config.yaml
n_layer: 8
d_model: 256
n_kv_head: 2
init_std_qkv: 0.0471
init_std_up: 0.0471
init_std_down: 0.0
lr: 0.0019
warmup_steps: 200
schedule: "wsd"
final_lr_fraction: 0.05
MLP neurons of a small language model. Each row is named by its layer, matrix (gate and up: input weights) and neuron, and shows model dimensions 96-223. Each number is 128 + 24 x the weight over its row's rms, rounded and kept within 0 to 255. A neuron's up and down rows have the sign that makes its largest values positive.
After each neuron's rows, "fires after" lists the tokens most often just before its 100 highest values on Wikipedia text that the model never trained on; "fires on" lists the tokens most often at its 100 highest values on Wikipedia text that the model never trained on.

L2.gate599 [110  75 133  73 122  94 176  93 147 131 101 115 111 132  73  90 184  89 129 155  96 117 149 116 139 150 134 117 134  99 125 129 131 138 136 104 151 131  66 126 124 116 114 118 113 107 133 118  99 135 144 105 126 116 102 156 116 141 132 154  61  90 108 126 102 121 118  98 155 120 124 108  70 117  92 170  85  98 148 141 160 103 123 123 115 111 129 158 108  92 102 195 124  90 112 121 120 104 125 143 112 116 154 157 141  74 135 185 160 113 120 151 139 153 142 165 154 104 144 155 138 134 123 128  94 131 121 118]
L2.up599 [161 130 123 130 152 101 106 131 117 125 134 131 124 145  96 108 156  82 125  98 141 111 138 166 129 128 150 131 116  99 142 161 102 125 147 107 103 135 145 118 104 146 132 155 101 136 164 148 123 109 131 156 113 126 126  54 120 131 164 127 141  66 149 125 123  89 146 139 167  84 166 138 171  75 144 124 125 162 153 109 121 124  98 128 152 135 134 182  93 114  93 121 139 145 128 112 123 170 110  91  93 121 105 125 123 124 137 145  98 103 133 180 169 131 149 128 149 138 123 101 106 154 121 142 137 166  75 133]
fires after: "C", " the", " Car", " a", " The", " re"
fires on: " ch", "h", "m", "fer"

L2.gate566 [107 138 126 130 117 141 161  98 137 120  41 122 117 112 112 131 118 102  84 123  87 128 139 123  97 100  67 139 119 113 149 147 165 104 131 113 136 108 103 115 124 141 128 125 115  75 117  78 138 162 118 145  99 133 119 115 128 146  99  81 118 118 160 105 105 151  92 111 183 126 145 118 114 137 118 102 105 160 132 115 105 111 142 103  61 181 126 101 119  99  83 137 149  85  84 174 120  93 115 178 133 112 149 156 137 115  99 138 152 131 101 103  84 157 111 151 139 108 123  87 116 115 166 179 132 145 117  99]
L2.up566 [156 150 137 119 127 137 147 152 107 122 128 114 150  85 123 148 139 139  86 125  93 134 161 127 120 121 157 107 149 108  91  69 123 111  88 114  80 155 143 126 158 109 154  97 136 114  82 141 106 127 138 115  99 130 138 131 106 131  74 113 167 141 108 139  96 118 143 156 130 111 110 101 124 163 118 114  99 136 110 146 160 118 142 150  98  84 117 109 112 166  95 175 109 145 106  91 125 127 116 191 171 104 150 103 143 130 119 144 141 107 143 127  79 120 126 158 146  72 136 127 134 184 160 148  92 112 115 111]
fires after: " he", " c", " I", " cons", " un"
fires on: "re", "l", "ure", "ist", "t", "over"

L2.gate374 [106 142  84  98  81 104  78 111 129 150 126 103 172  90 141 112 155 157 137 122  94 105 126 126 108  82 113 117 145  89 169 103 123 113 105  97 135 124 100 101 133 128 178 130 123  85 133 135 116 113 114 191 158 146 153  99 146 117 101 115 138 124 139 164 141 141 112 117 127 157 121 105 147 155 104  90 131 113 163  90 145 129 105 150 156 114 163 133 127 144  70 122 175 145 119 135 132 117 158 117  99  84 142  97 135 140 109 138 164 159 139 118  82 161  89 138 102 143 121 144 150 123 150 126 136 156 108  97]
L2.up374 [ 98 117  90 140 107 158 117 117 170 120 120 186 142 110 143 160 141  88 124 174 127 100 136  87 125 154 151 136 122 110 134 114 156 125 135 129 126 114 118  68  95 137 125 150 137 143 112 111  97  90 133 178  91 153 118 114 130 111 105 121 106 125 116  93 148 133 132 111 164 147 134 132 160 172 107  82 180 176 133 129 126 141 126 156 136 177 179 115 115 130  81 114 159 102 136 113 117 137 120 144 125 118 115 127 105 153 134 147 163 109 103 125 109 139 110 108 153 158 141 138 125 160 147 125 117 168 120 116]
fires after: " An", " n", "\n", " col", " Al", " Re"
fires on: "ton", "or", "=", "ame", "ames", "iss"

L2.gate352 [107 150 166 134 101 139 158 107 142 153 132 115  99 155 140 122 183 115  95 137 107 181 120 146 141  81 123 143 129 122 134 144  92 105 151 124 118 121 151 152 109 105 105 130 139 117 141 123 111 118 103 144 156  92  98 101 120 148 142 114 110 113 144 126 156 122 160 125 143 139 172 148 164 114 110 105 135 128 167  87 145 138  95 102 113 142 133 124 113 134 151 141 133 160 107 162  87 114 123 108 168 124 122 133 123  95 142 128 125 152 125 160 133 102 102 142 115  99  91 135 145  91 104 131 158 115  87  98]
L2.up352 [109 117 125 102 151 171 145 155 171 108 132 116  97  96 118 137  92 182 154 133 126 167 127 131 105 118 114  78 123 168 128 116 117  98 142 126 157 143 153  90 100 143 176 135 135 110 148 137 122 112 109 125 137 149 129 150 151 124 111 156 149 156 156 124 123 171 149 144  97 147 143 127 140 145 146 143 141 158 168  76 167 165 134  87 100 133 117 117 106 115 150  77  92 132 130 142 117  85 139 109 120 114 132 141 152  92 107 171 126 157  97 134  76 137 130 111 114 129 121 134 135 162 133 128 136  90  70 136]
fires after: "\n", " (", " \"", "==", "===", "-"
fires on: "G", "T", "C", "g", "c"

L2.gate286 [137 134 132  91 151 115 139 144 117 144 133 158 144  87  90 144 132 110  83 130 125 117 120 173 107 124 107 139 110 167  95 118 109 152 118 100 107 178 144 126  99 120 151 112 147 125 100 108 139 138 109 152 136 124 125 102 139 108  99  93 114  97  97 168 149 133  92  93 130  88 126 143 138 119  74 134 150 119 141 149 148 165 120 154 120 159 122 190 166 105 116 141 129 125 119  91 122 125 129 145 126 139  88 142 141 141 120 147 133 177 141 105 127 120 120 134  63 120 127 124 147 164 134 112 143 139 137 117]
L2.up286 [130 153 124 143 133 172 172 102 126 116 135 134 121 111 118 150 159 101 136 171 154  99 123 129 124 116 120 136  76 155 142  89  93 112 150 137 124 145 177 115 143 113 115  95 121 166 123  99 103 126 112 124 138 147 139 127 167 154 126 153 125 141  91  99 129 126 131 133 130 103 129 131 181 105 112 132 111 118 161 109 153 120 138 115 176 114 130 165 170 125 146 102 136  94 165  88 123 132 125 190 118 148 100 110 188 115 101 102 114  89 111 143 118 150 134  86 136 134 100  80 127 117 109  86 116 136 117 131]
fires after: " E", "il", "E", " S", "ri"
fires on: "ar", "est", "st", "b", "ing", "ip"

L2.gate579 [112 111  91 106  99 140 126 113  91 109  84 130 135 102 139  76 115 102 132 171 119 160  97 128 111 121 112 130 145 104 171 121 126 140 132 118 159 121 151 116 100 106 133 139 145 133 114 138 159  95 117 106 139 111 106 153 113  94 111  97 116 116 137 144  85 106 162  61  90  88 100 114 119  75 178 140 103 114 112 174 100 172 122 145 108 127 147 128 107  99  92 115 128  95 123 137 141 119 113 158 129 126 140 121 128  81 171 118 152 128 113 158 113 108 136 156 152  81 129 135 141 120 130 133 126 110 127 129]
L2.up579 [128 135 132 147 144 136 145 137 123 172 105 171 186 140 133  98  61 138 134 116 143 143 116 129  97 103 145 149 140 113 140 142  92 119 138 100 136 127 112 100 137 167  94 130 107  81 131 108 157 133 142 176 144 102  96 123 120 167 126  73 126 149 138 208 173 150 132 121 135 149 150  76 131 135 134 103 115 141 170 151 125 141 105 128 144 118 142 125  89 133 113 125 155 107  62 125 117 125 131  89 140 115 100  86 144 165 163 140 122 115 134 174 127 122 138 129 121 113 122 136 142  97 138 148 109 138 137 154]
fires after: " l", " L", " N", "L"
fires on: "a", "ik", "ar"

L2.gate700 [118 145 138 122 155 153 119  92 103 138  96 126 119 120 130 174 125 133 130 136 126 121 100  98  75 130 133 138 124 140 103  68 106 107 161 145 127 128 113 143 119 119  48 137 122 123 170 124 176 164 165 118 110  89 135 118 118 112 129 121 122 131 108 125 133 165 114 140 104 143 118 127 115 171 122  88 151 138 140 160 125 111 141  89 159 137 100 134 119 116 123 104 107 118 191 159 145 111 146 125  99 156 111 169 125 127 153 173 151 114  84 114 147 121 111 152 100  89 134 141  92 171 167 144 125 128 102 118]
L2.up700 [125 135 155 169 154 176 147 146  94 119  99 128 138 131 178 114 125 132  98 117 131 148  91 131 121 113 143 142 125 145 105 139  87  96 171  80 151 123 111 151 105 170 153  85 136 132 145 124 142 165 125 137 129 140 102 167 125  93 132 126 190  99 149 146 160 145 105 122 132 136 129 173 125  98 107 149 160 148 141 135 114 134 154 132 151 145  97 164 160 153 123 137 127 152 119 158 132 118 160  94  94 162 123 133 112 149  68 110 137 125 123 135 127 141 134 121 166 112 123 101  97 124 115  77 140 149 173 156]
fires after: "|", "\n", " K", " 20", " 3"
fires on: " 1", "1", " 11", " 10"

L2.gate370 [148 116 133 143 143 163  88 131 146 162 118 140 176  92 170  79  94 158 109 133 118 106 164 104 143 124 137 140  78 117 106 136 117 111 119 114 122 154 122 172 110 118 114 155 113 142 164 103 119 136 166 132 155 116 150 104 119 143 135 147 118 128  90 184  97 119 119  94 117 127 129 131 128 127 122 115 108 124 147 115 168 106 134 123 201 137 114 136 129 123 115 118 129 152 114 141 170  63 149 123 118 131 143 124 120 120 122 138 113  90 109 134 142 121 112 144  64 102 137 147 105 175 101 123 116 178  79 134]
L2.up370 [ 95 130 111 153 142 156 136 163 115 109 143 162 110 164 117 163 109 130 149 162  89 137 132  86 137 129 127 111 123 165 109 133  83 103 173 115 134 138 153 125 114  92 107 135 112 153 129 106 125 124 178 125 107 167 120  94 118 142 111  73  92 140 138 126 134 109 143 130 142 138 134 143 155 145  88 130 131 104 144 132 196 126 116 111 146 156 115  99 151 154  85 157 123 128 113 150 149 112 151  77 128 137  92 139 166  95  86 108 124 151 189 147 162 119 122 178 152 165 121 109 118 126 133 150 100 130 129 126]
fires after: "\n", " 201", " com", " A", " 3"
fires on: "b", "5", "9", "8", "4"

L2.gate290 [152 106 115 103 160 109 133 116 167 136 100 107 177  94 138 102 148 103 147 135  94 119 141  82 123 146  98 119 164 107 140 134 144 157 111 139 161 115  87 172 144 121 135 108 133 136 147 106 109 109 110 151 105 136 126 129 112 147 130  83 146  67 198 124 151 144 145 120 129 124 152 127 115 102 141 141 122 102  93 107 115 125 204 132 105 142 104 129 102 141 124 136 106 146 141 139 183 122 130  80 110 128  93 102 115 103 143 146 144 168 112  90 103 146 157 153 168 128 112 155 136 116 117  86 152 160 150 167]
L2.up290 [ 69 137 112 167  75 146 133 115 135 144  84 129 137 115 159 119 138 143 144 146 113 116 180 121 118 130 129 202 141 106  98 137 138 118 160 105 114  92 164 161 135 122  86 105 106 135 145 136 142  90 109 177 169 158  88 116 116 135  96 113 107  79 112 157 147 136 149 147 117  88 140 157 120 143 132 105  77 151 121 112 160 168 109 133 129 121 164 101 151 128 122 117 136 138 150 139 150 133 122  94 137 166 101 114 126 117 154 126 142 161  68  90 146 127  92 124 139  84 145 161 109 135 121 153 113 124 132 105]
fires after: " l", " c", " part", " off"
fires on: "a", "ic"

L2.gate241 [140 147 149 118 157 122 167 110  72 161 125 124 105 163 105 167  99  99 119 133 112 116 110 117 118 124 122 120 122 118 138 161  78 144 142  95 137 120 114 147 128 140  99 171 166 150 126 136 138 105  99 114  93  77 114 167  91 119 155 146 135 111 131 110 150 188 108  97 119 181 120 102 159 173 116 115 106 114 148 136 128 135 156 142 143 165 137 123 165 166 103 138 140 122 154 141 156 145 126 119 142 130 111 152 143  69 162 129  89 130 130 105 130 110 129 124 153 146 124 163 121 136  90 113 121 135 165 116]
L2.up241 [103 130 153 149 160 120 122  91 125 134 106 131 135 116 153 156 141 125 105 152 118 126  83 122 167 159 104 143 167 115 116 114 115 132 108 133 158 151 138 111 163 103 139 144 110 119 145 151 145 126 135 135 128 154 115 111 134 103 149 157 120 130 160 126 144 123  76 109 136 152  97 130  46 166 133 156 163  71 134 150 110  79  91 150 116 178  88 181 118 144  84 113 145 104 164 114 119 137 112 104 131 109 127 171 111 125 153 117 136 148 133 141 123  66 103 152 108 132  90 115 153 108 129 123  96 111 147 142]
fires after: " N", "F", " W", " n", " k", " F"
fires on: "e", "ith", "rom", "ill", "on", "ear"

L2.gate68 [128 119 135 124  88 146 116 105 130 170 136 144 141 147 105 102 143  47 117 159 141  96 126 121 170  88 136 118 146 150 102 137 123 104 169 102 105  91 140 104 120 139 121 126 145  69  83 132 126 124  98 136 143 140 116 162 128 162 149 159 126  80 117 129 151 162 138 109 120 124  90 104 183 140 130 126  84 114 144 167  81  94 151 121 149 124 155 107  97 132 126 114  99 158 128 151  98 112 123 126 141 102 122  97 108 136  99 177 154 116 126 162 134 139 121 123 110 156 146 126  91 101 131 132  98 126 144 110]
L2.up68 [ 88 114 101 137 164 124  99 142 112 159 118 149 114 114 149 142 130 112 111 135 154 102 173 132 151 121  81 136 163 152 130  92 156 124 132  99 111 150 162 127 137  71 118 105 101 123 137 154  93 118 135 163 108 140 132 112 117 111 133 162 116  85 133  88  91 154 161 132 147 143 123 117 132  99 135 142 126 120 131 145  85 142 105 167 122 136 106 123 130 124 123  94 164 123 117 128  92 131  74 121  60 119 141 163 165 140 107 111 142  92 126 131 113  86 123 127  92 135 126 140  76 118  85 121 122 120 128 142]
fires after: " the", " The", " to", " a", " it", " \""
fires on: "m", " two", "p", "re", "y", "em"

L2.gate420 [112 114  87 102 145 146  76 134 137 115 122 138 140 114 101 149 134 133  70 131  84 130 177 146 176 167 126 175 166 135 108 160 132 185 101 104 114 159  94 131 145 113 134 187 103 110 128  95 186 137 113  99 108 105 114 135 119 111 141 102 164 119 137 119 143 113 121 132 122  96 124 150 137 144 138 126 166 160 163 115 125 133 165 149 123  94 154  87 108 127  80 144 122 126 103 145 135 138 112 137 117  87 124 160 176 175 114 119 117 134 151 104 108  85 144 157 110 130 140 106 136 172 123 179 123 112 108 128]
L2.up420 [116 121 152 145 136 117 133 109 140 126 134 135 133 116 121 188 120 107  98 161 147 171 136 101 150 129 121  82  92 181 149 141 172 137 143  86 127 115  83 120 145 114  86 107 126 141 162 112 137 169 140 145 128 170 118 116 134 119  96 124  87 166 106 121 115 131  67 123 105  83 111 153 137 113 113 118 134 143  92  90 166 131 113 107 111 153 106 114 138 133 129  50 117 108 122 165 126 117 108 140 122 143 134 175 170 103 125 122 129 155 101 160  90 137 131 154 170 126  96 124 112 148  87  89 147 151 143 106]
fires after: "b", "i", "end", "w", " b", "ven"
fires on: "e", "ous", "ly", "ue", "ri"

L2.gate439 [177 171 107 122 170 125 104  92 137 109 146 120 113 148 184 109 125  83 131 154 150 129 112 101  64 148 145 107 112 126 145  58 127 125 108 160 117 146 108 140 164 117 147 141 136 156 142 126 126  95 152 134 134 145 116 161 140 145 113 113 139 126 120 169  67 113 123 128 115 142 115 101 114 102  91 167 123  91  44 120 138 134 123 128 140 128 133 146 117 101 124 137 125 117 140 118 134 130 115  67 116 112 118 142 117  70 188 145  99 125 136 143 138 124 138 167 148 141 120 137 151 112 123  93 149 112 156 130]
L2.up439 [148 161 105 108 134 105 103  86 124 130 146 136 105 137  92 128 128 133 104 139 135 144 112 135 146 186 123 109 140 128 133 164 121 123 113 148 136 172  97 157 125  94 148  98 161 106 133 163 117 143 158 105 101 154 143 125 149  99 122 152 148 158 136 199  85 144 147 114 122 140 138 143 149 107  97 130 108 148 118  87 141 141 124 160 103 123 103 177 116 115 129 136 139  85 128 134 129 101 130 126 153 112 148 121 121 147  78 110 133  99 147 143 109 183  99 132 155 150 138 111 125 156 103  99 181 156 119 146]
fires after: " one", " tra", "re", " comp", " r"
fires on: " of", "ound", "in", "en", "e"

L2.gate412 [175 148 163 148 132 134 181 109 110 129 140 124 114 149 152 108 100 108 129 146 122 137 102 139 103  97  69 141 132 154 135 158 118 118 113 120  87 143 154  76 154 148 153 132 123 137 123 144 146  84 121 149 147  96 119  67 113 118 100 129 100  90 108 106 144  78 142 127 167 138 107 124 105 114  83 114 110 119 170 154 126 165 117 102 134 104 165 134  98  96 109 131 141 139 113 116 134 106 142 159 127 120  94 145 113 143 174 124 132 152 150 160 137 127 115 138 134 175 128 153 106 122 110 121 162 152 125 180]
L2.up412 [189 148 138 103  96 123 114 136 145 130 137 141 157 113  81 153 134 103 144 112 148 111  79 165 121 151 111 116 123 152 146 164 157 103 106 104 108 131 121 138 115 136 166 116 167 131 119 114 153  72 111 157 126 164 149 161 135 166 119 118 130  67  86 149 162 106 167  96 127 123 136 116  96 120  74 162 153 156 133 122 130 160 126  93 125 122 131 109 124 133 122 119 149 130 130 110 126 119 125 130 168  97 125 154 109 107 144 132 136 137 120 119 128 154 171 127 146 164 135 151  98 137 127  93 111 144 147 145]
fires after: " W", "en", " p", " re", "e", "w"
fires on: "h", "est", "ith"

L2.gate73 [123 103 127 104 139 145 130 134 132 112 131 151 141 159 154 126 149 115 123 104  83 117 119 136 118 150  98 118  99 136 108  87 139 102 120 129 109 143 112 141 149 106 110 163 172 109  78  95 148 122 110  79 129 116 139 117  84 163 118 141 128  80 137 173 145 171 103 148 115 113 135 152 126 148 117 140 112 132  97 121 106 112  85 139 127 152 100 144  92 113  98  97 113 118 138 133 138 148  91  70 134 148 151 139 114  72 145 108 137  82 173  96 117 110 103 120 154 147 115  95 106 121 138 134 122  95 135 192]
L2.up73 [153 103  83 150 103 137 141 160 121 113 156 142 114 117 121 122 175 151 121 166 100 135  95 107 175 143 137  91  92 125 120 146 111 149 136  65 173 118 130 142 119 162 129 101 135 141 122 100 101 163 173  87 170 140  49 103 131 154 124  94 142 102 136 123 127 132 121 161 190 165 105 154 116 115 179 152 138 124 116 149 136 120 113 116 121 118 110 131 135 127 101 114 118 128 202 150 153 148 141 100 130 111 105  96 153 152 138 162 113 122 104 148 129 166 132 127 120 148 156 105 106 156 130 131 147 111 134 141]
fires after: " g", " m", " t", " w", "e", " b"
fires on: "ak", "iv", "ave", "v", "ake", "w"

L2.gate32 [ 89 103  73  90 112  97 117  76 161 118 110 117 115 103 157 152 102 119 110 119  94 121 102 101 132  93  83 102 126 187 120 102 145 179 135 116 104 124  91 130 144 114 130 110 131 139 126 131 177 148 131  93 156  92 152 155 139 128 122 127 151 109 146 104 142 146 147 114 150  89 107 140  94 130 148 132 128 103 125 145 170 133 161 137 146 142  96 133 142 109 132 135 167  82 182 130 162 141 121 143 131 140 160 159 165 166 118 158 135 127 102 140 136 130 144 119 120 113 172 110 138 155 146  72 120 142 107 129]
L2.up32 [137 178 168 108 164 123 127 130  92  87 140  88 148  99 148 121 151  93 122 128  88 108 146  96 106 183 111 146  86 137 119 148 125 144 101  97 135 137 146  97 132 129 108 146 103 134 143 117  94  83 138 133 135 134 100 102 145 162 121 118 122 124 162  94 116 144 144 118 151 134 118 157 117 121 113 146 135 118 139 123 126 131 125 134 127 110  76 134 131 130 139 144 165 126 136 109 195 129 134 116 120 132 148 145 153 133 133 134 104 165 159 132 114  70 142 135 152 108 115 111 136 142 131 142 168 104 153  96]
fires after: " he", "l", "re", " the", " O", "id"
fires on: "t", "l", "p", "re", "n"

L2.gate308 [121  71 132  73  97 144 129 134 110 185 133 158 119 108 135 104 136 111 139 141 125  99 137 113 156  88 163 183  98 123 127 174 146 125 134 123 114 107 135 131  57  84 113 128 121  97 108 121 129  95 122 114 127 111 128 153 114 168 143 159 135 117 138 114 142 128 114 160 106 152 112 138 186 147 122 148 117 160 171 104  99 106 164 105 164 105 102 115  96 101 122 145 116 101 148 134 121 108 136 128 189 135 125 106 123 156 144 159 107 120 157 116 137 151 102 119  79 114 115 144 123 144 131 172 145 133 104 153]
L2.up308 [120  94 140 144 138 179 137 117  98  98  78 120 122 147 148 118 137 131 154  80 129 146 127 146 178  97 171 150  94 202 108 162 130 106 135 133 123 125 113  82 166 107 136 153 113 135 114  82 120 128 102 108 116 106 129 150 130 143 126 147 148 102 114 114 136 169 115  91  95 157 130 145 111 111 130  99  92 117 144 164 157 137 101  75 114 147 128 104 116 110 120 115 131 160 157 141 154 143 153 131 132 122 149 120 147 139 132 123 125 139  83 162 149 130 154  85 143 127 160 161 146 115 145 128 127 112 146 115]
fires after: " (", ".", " ", " m", "/", "w"
fires on: "h", "i", "b", "m", "t", "z"

L2.gate17 [179 131 123 122 124 137 143 134 101 137 124 169 115 143 142 118 116 128 124 111 109 173 101 132 135 141 113 132 149 108 140  65 107 102 132 157 160 191 112 162 113 135 132 139 167 118 120 104 102 149 147 132  98 116 130 116 113 124 115  90 135 125 139 109 128 136 119 195 108 138 184 106 121 129 118 134 133 106 132 143 124 140 114 123 161 119 118 160 147 141 149 135  86 218 109 112 145 173 155 136 122 153  93 158 142 145 153 151 121 125 102 148 123 126 143 153 111  79 130 153 144 133 105 121 144 141 101 115]
L2.up17 [172 113 140 117 108 120 139 125 117 117 138 107 126 155 195 135 123 160 146 125 109 122  92 119 172 164 151 163 162 130 112 121  76 119  95 111 133  75 108 137 142 131 183 122 121 147  88 155  90 136 137 104  92 116 137  95 134 121 125  84 126 102 144 128 126 137 145 149 164 150 110 139 132 172 112 128 162 109 122 108 124 124 134 141 138 108  97 114 116 125 130 127  87 169 123 102 126 169 122 145  93 138 105  96 159 118 127  85 163 125 148 182 137 102 132 125 138 118 138 141  97 173 145 141 140 121 116 140]
fires after: " M", "un", " m", "e", "le"
fires on: "art", "x", "ic", "ult", "m"

L2.gate359 [122 115 145 110  94 161 166 148 129 156 136 124 130 131 124 108 140 126 172 101 146  79 116 151 132  91 148 114 108  85 164 151 133 117 127  95 187 156 152 129 139 107 157  87 160 131 123 168 113  85 106 138 122 133  99 112 125 142  91 124  94 106 118 162 108 138 134 163 109 107 115 106 122 144 110 172 147 108 139 127 126 103 120  76 127 127 107 147  98 130 104 134 144 132 116 122 145  84 139 130 112 140  77 127 141 117  66 138 119 138 130 103 139 135 128 102  80 189 141  97 144 167 108 111 143 120 142 170]
L2.up359 [144 127 170 113 176 133 142  92  98 126 143  95 187 110 123 152 143 138 137 116 113  92 136 196 112 156 128 123 114 122 124  85 138 140 126 130  87  93 173 143 102 151  85 149 172 124 151 172  90 109 103 136 143 171 107 134 141  86 120  67 129 121 100 147 133 128 105 145  85 128 130 113 126 184 108 106 145 115 146 133 138  91 118 165 144 145 139 100 113  95 202 123  98 118 110 124 191  94 106 146 157 130  88 152 151 128 108 148 117  86 147 120 126 136  97 139 143 120 162 118 126 120  95  79 143  98 112 175]
fires after: " p", " P", "P", "hen"
fires on: "ass", "ick", "om", " they", "ad", "e"

L2.gate699 [105 171 113  96 109 124 130 131 121 130 149 148 114  91 121 168  94 127 127 125 138 103 119 144 161  62 156 148 166 108 155 165 135 184 121 110 101 121 128  99 119 147 178 126 123 142 105 107  95 117 157 136 143  80 115 126 176 138 142 101 101  96 121 124 164 127 139 127 129 141 109 134 147 115 103 123 112 127 154 183 116 130 102 133  93 124 113  80 110  97 119 183 151 141 127 126 143 120 105 120 162 114  94 144 128 168 168 123 124 127 120 152 173 158 124 116  99 161 153 134 121 128 141 135 136 115 128 124]
L2.up699 [156 113 125 109 141 121 138 164 130 120 159 130 133 125 190 172 111 124 120 126 133 152  98 142 145 160 111 163  94 160 128  94 170 117 135 113 115 163 154 149 143 152 119 115 162 131 122 130 125 134 137 159 138 147 167 108 180  86 139  90 124 105 147 188 185  93 138 114 149 113  95 139 128 151 118 122 139 132 177 107 120 104  91 131 114 122 111 148 144 118 148 136 111 126 111  93 153 126 116 152 145 106 143 124 132 137 125 145 178 126 127 156 113 117 146 114  99 153 119 130 153 156 143 163 137 134 107 112]
fires after: " p", " l", "ain", "en", "op", "-"
fires on: "h", "t", "ong", "he", "sh", "th"

L2.gate158 [131 101 132 110  95  74 151 104 144 115 114 132 171 145 118 102 117 141 143 162 134 119  80  68 135 123 141 110  97 130 157 124 129 151 139 123 123 130 110 134 127 121 112 162 110 134 135 141 101  89 162 131 151 129 146 148 100 119 152 146 125 105 135 144 178 152 139 127  75 157 152 159 158 145 119 136  92 165 140 110 141 119 146 141 143 165 149 148 135 156 130 119 124 132 157 140 120 117 138 139 124 132 103 196 162 121 160 106 160 160 145 174 136 149 149 128 161  55 118  86 125  91 134 149 129 134 141 111]
L2.up158 [216 112 103 110 115  90  80 118 135 137 100 114 139 122 157 147 111 127 127 141 134 100 135 144 169 148 142 147 144 198 134 112 162 116  85 114 120 146 118 110 150  95 154  87 130 157 175 158  97 115 155 139 146 123 148 120 121  54 175 126  98 137  88 128 125 107 108 133 147 110  74 111 146 118 126 150  97 135 105 145  96 112 176 132 185 115 150 140 133 132 124  95  89 126 148 129 138  83 107  91  84 113 123 143 116 134 110  92 144 108 100 125 127 128 127 119 115 145 163 101 125 117 125 169 141 119 135 181]
fires after: " C", "C", " c", "ers", " K", "ra"
fires on: "h", "oun", "m", "ong", "he"

L2.gate687 [115 132 110  91  86 121 187 128 103 148 113 158 111 162  80 119 136  77 106 110 107  93  87 130 102 143 131 129  99 119 144 189 134 126 130  99 103 105 134 142 125 155 142 101 172 125 121 180 127  87 109 175 125 135 143 119  95 137 119 104 122 118 108 128  95 125 114 136 139 108 147 122 118 126 147 125 157 118 151 116 125 140 120 125 160 122 113 136 101 164 126 147 117 144 144 105 113 122 117 138 139 127 144 113 157  97 163 130 128 111 140 157 135 119 133 152 119 171 137 156 160 128 100 124 102 126 120 148]
L2.up687 [130 175 120 133 177  84 134 128 107 136 113 121 116  94  77 123 123 125  86 145 149  98 113 117 104 133 130 106 118 120 135 154 133 142 125 125 130 162 120 114 157 111 153 155 129 111  87 133 142 132 137 117 155 142 140 116 192 155 155 126 129 157 120  69 119 136 117 104 187 113 143 134 138 149 128  92 104  87 139 102  98 144 134 118 140 143 142 172 139 150 133 153 122 145 112 140 121  74  99 156 120 108 184 134 132 143 102 140 127 155 110 115 174 127 152 134 127 126 145 116 150 145 138 161 107 127 104 110]
fires after: " a", " f", " the", "f", "ul", " to"
fires on: "l", " he", " \"", "ive", "ff", "ul"

L2.gate294 [140 120 191 111 119  88  83  93 178 173 109 152 140 106 170 132 146 148 136 136 130  83  98 151 164  90 145 157  91  97 118 145  95 143 135 131 148 134 123 142 156 158 115 119 147  91 124 132 166  92 117 140 178 164 105 130 159 160 153 174 147 106 137 144 120 110 197 101 145 146 126 115 142 121 120 124 135  92 139 114 116 125 116  99 121 135 169 120 123  89 144 133 141 105 159 123 114  93  99 152 100 162 117  99 104 129 141 150 162 145 104 121 132 133 131 109 107 119 117 150 148 148 118 105 133 133  87 127]
L2.up294 [143 116 120 112 140 155 130 112  84 159 159 132 134  79 142 168 115 136 117 139 121 121  82 104 143 155  74 132 113 114 105 155 140 150 115 145 117 146 159 110 124 102  79 135 134 132 164 105 171 104 124 100 112 113 143 140 145 136 109 138  97  91  74 132 118 125 147 157 141 140 127 158 132 117  91  99 164 126 156 127 112 106 161 106 111  87 146 114 174 132 152 136 119 129 124 139 140 100 132 192 154 109 148 119 150 108 104 126 101 101 129 122 140 143 114 179 107 129 131 176 180 149 166 117 147 156 142 118]
fires after: " p", " n", " An", " cons", " F", " l"
fires on: "h", "irst", "th", "id", "t", "ec"